config.toml
num_hidden_layers = 25
hidden_size = 384
num_attention_heads = 3
num_key_value_heads = 3
head_dim = 64
intermediate_size = 1344
vocab_size = 16384
hidden_act = "squared_relu"
norm = "rmsnorm"
norm_place = "pre"
norm_eps = 1e-06
positions = "rope"
rope_theta = 48000.0
rope_fraction = 1.0
qk_norm = true
attn_scale = 0.164
bias = "qkv"
tie_word_embeddings = false
parallel_block = false
extras = ["capped logits"]
init = "uniform"
init_std_qkv = 0.0196
init_std_o = 0.0
init_std_up = 0.0196
init_std_down = 0.0
optimizer = "muon_variant"
learning_rate = 0.0216
lr_mult_qkv = 0.5
beta1 = 0.9
lr_head = 0.00715
warmup_steps = 22
schedule = "cos"
final_lr_fraction = 0.0
batch_tokens = 131072
max_seq_len = 512
doc_mask = true
train_tokens = 731800000
max_steps = 5584
dataset = "wikipedia_en"
MLP neurons of a small language model. Each row is named by its layer, matrix (down: output weights) and neuron, and shows model dimensions 48-175. Each number is 128 + 24 x the weight over its row's rms, rounded and kept within 0 to 255. Numbers have three digits each.
Before each neuron's rows, "raises" lists the tokens whose logits its output raises most directly, leaving later layers aside.

raises: " release", "s", " significance", " return", " role"
L15.down923:182127157126153120156135107120113134107097140140156125164115165104124133128157115124158133162136137120154118112131132115150115162133114116093124125152105178135111123144140155127113135053118143077129158118133108131143168144148093121167124114118165114132139154111120126148143097107137143137127099117093111137134112114134113134122102119128084128136097144152255129106138121143135093109107

raises: "id", "er", "lor", "est", "light"
L11.down362:125168089127134157148131186126133141136108099162160140115116113139106117161153127112145120149138128120137174099112097117105124145143147134117130183161158091126130142113136160117109113154095116087108169159145130112148129106103114122162102192118128134162151095118118102077103145136138124128173109137136041130160129113159169149118116120131127114115135115180129148129126142132074137061116

raises: "imately", "imate", " night", " year", " neighbour"
L11.down951:096103120178078165114172133128139169124118117132129166143122156119091125133111100141151117164160134088148102160141144122140138118108109123131116105109105117160105081117114140111137150135097141111171102174114114147116136147093128132098152150149142165151121142102123141191139118128119140113111121187133151122126174086121152154146149149076123113102123135133123118110163105117098141126158

raises: "atic", "ed", "ez", "play", "eded"
L6.down766:117173113133134148121113139131134118146107173140138137129131128154134131127149143103105148175079091177109180132157100119120144146133149114106138097113100108137140139144119091117130104100129122122118144138133121112143142090105110147135138121093190122116139091150141131090141141116117129048157123096098072095131117109147132151145113144116163153129091149096078121133128118160132078144167

raises: "itation", "ity", "|---|---|---|", "itude", "ous"
L11.down637:127136154132157163145141102151113120141155136139129135109168157159106121189170104182124109138143123140134138103126123164144143156115139117087109133159124138166136135108149116144083139146099171093092142130125173144115126134114111094138090134116122119116136134168109118113103133135141140163116150081135148181108122167129088128102122156129169107141137152139112087121094107122133156093131

raises: "son", "kin", "ston", " own", "ison"
L15.down393:125105096112097159144176113105125105120084108170088120080131087128112111130144111097123116066162110166151151143098107129146124133189125112088112129094112092141115111122142129101151082145100129106104126127112124120136165116117113121118134122108136133104140146146101090123100118106111150102094129151118094135157089114136108117107153127129076119127122115148106110134092128138147122114127

raises: "ities", "a", "ity", "ial", "ize"
L16.down153:151089109157159126115163152172151101147117133130172146157145150144121109181121150107107103092145084128140136097115098128117124150143135132148100102144097135151087141076116136114130126154141098167148146181131154109100151152162127099141122115132117148117108125159140083166106127118175097110101137164115163126119124151115132115144111113133144087127136151134135127121084101160155095156094

raises: " by", " as", " sole", " to", "by"
L15.down286:125130123168090132151146134134084097124141096074138145128109160178109094099139132118120100136145105135125163133108156105105135156109141127093104160087112168119125064175144139133108073081150098086184163129130171121131114132154115095141129143139104133091121167137096142087137141149111122122167081119129096153106115127153155127168112130077141112134101094125172139122196120123115135110135

raises: "ée", "é", "nis", "él", "ling"
L15.down606:126147118111133141112145152139141126140092106162130093125151151155103146160113136095146097130142136100113135154117138149110126141155100131157128084173134118130152102136124080077141145075129093135080142150140094099126123105101117085088168098123189131134087088155094170061131170126138110123156150098146133134146126130109157130141113144143141167151165102109098086153144170122107154096133

raises: "ally", "s", "este", "ace", "anda"
L16.down177:160150133158148146121111139124150121154117075130151146150169170083124159156122142089156132121125155167139136140145112166099118124136131102163126127148166137111125122124157131157087087101113089107091157121175144151153152122129117121118094183119150146147126117124135098136163165164161125113092136113131108125141131088152102123149149110133106142099162150112132129136160099087157150128152

raises: "et", "ears", "eting", "ets", " love"
L16.down1004:115148143128188153101131123186115143074103131123126133152095154164096158178087130152127116135158139170121145129134114133138097134157119135104159117107150136158133179115112152153117111154162113158126073126123115151120111096118133151162158079152139172146132165137117152131159098110140153105111147134126112154173084164066112131136130113124114152117147144115113129093160156141151123187096

raises: "y", "ir", "ity", "mat", "men"
L11.down1328:138143136110177140122100133118155147152139118179092114092166090136096176135121140112105139126133119131126113141138089150136136112153100115124084109155130112135117107114104140073148134129175067112097188124147136127116146145135124152146128140066103134128127144168127130101114123112104117116137142104144118137084113135117164116156153143104125106106098110183174139081159099160135167130086

raises: " respectively", "\")", "\"", " seasons", "He"
L16.down606:095102144168116105120132112193128112135143089126140144109164143124153114120123158119111148135137114144087107132130143092116127096101137134158124111120116115065125117182141124159137106144104138112098182145102151144125143153126103134109124100122163125104133127078065103118156136130091120113133104117171134108145113163071135153149162134141123180120122171134119097132109090143141151112127

raises: "ector", "erm", "ries", "iv", "ives"
L15.down751:132145134108089110143093116161114184131130153107089123143173130150123106117115131126133088096127136116164111124139123127132120158113140129141145099065095167095185170103124133111146119120118129120128140099156179118174120160129109098118156090139127099153115150139140132120118162210128149105123149115152163096139158151147154153138144114141166106133134136145124115129102134123151128130144

raises: "é", "ée", "ibilities", "és", "eter"
L11.down1236:177074127156110159175182140141172099129117162136138142135131144093094080143129131075121109122159113125133119103106136162147140138120160089137147135118113134128121114140106138101149139072097097096143117202154122131105149080104119144087166129128108113127124145076106145122084129107106118150144162143125172180148139141100161092136189143138171157088135115150113111118128133178124118176173

raises: " and", " respectively", " while", " with", " meaning"
L16.down666:125139145123110150164128147163165145149174113132085105144128110140086106138138154108112117141131157112130133126115133113160135151137088110148163118128098140122123111167150175116127174082120076132105120140165146102143160137150148151118139142111142131143134100121138089104163136135124123159137117095107108123168074097142154146101135117131102145128155117115137118110136137133128132123134

raises: "istic", "ian", "ants", "ance", "ional"
L15.down383:128140153152141129135130092086149097091098130131123140172156154163086105118155119107158092153134112132113123126147140091165107079110105153151081171143148172135157101149119107171127125119121097150112134156108118158121122122130116138126066140137151135134118126109085092122158126137146112146118096143092147117095151116137166150143135116145129105136133154130107095142129101131106129148132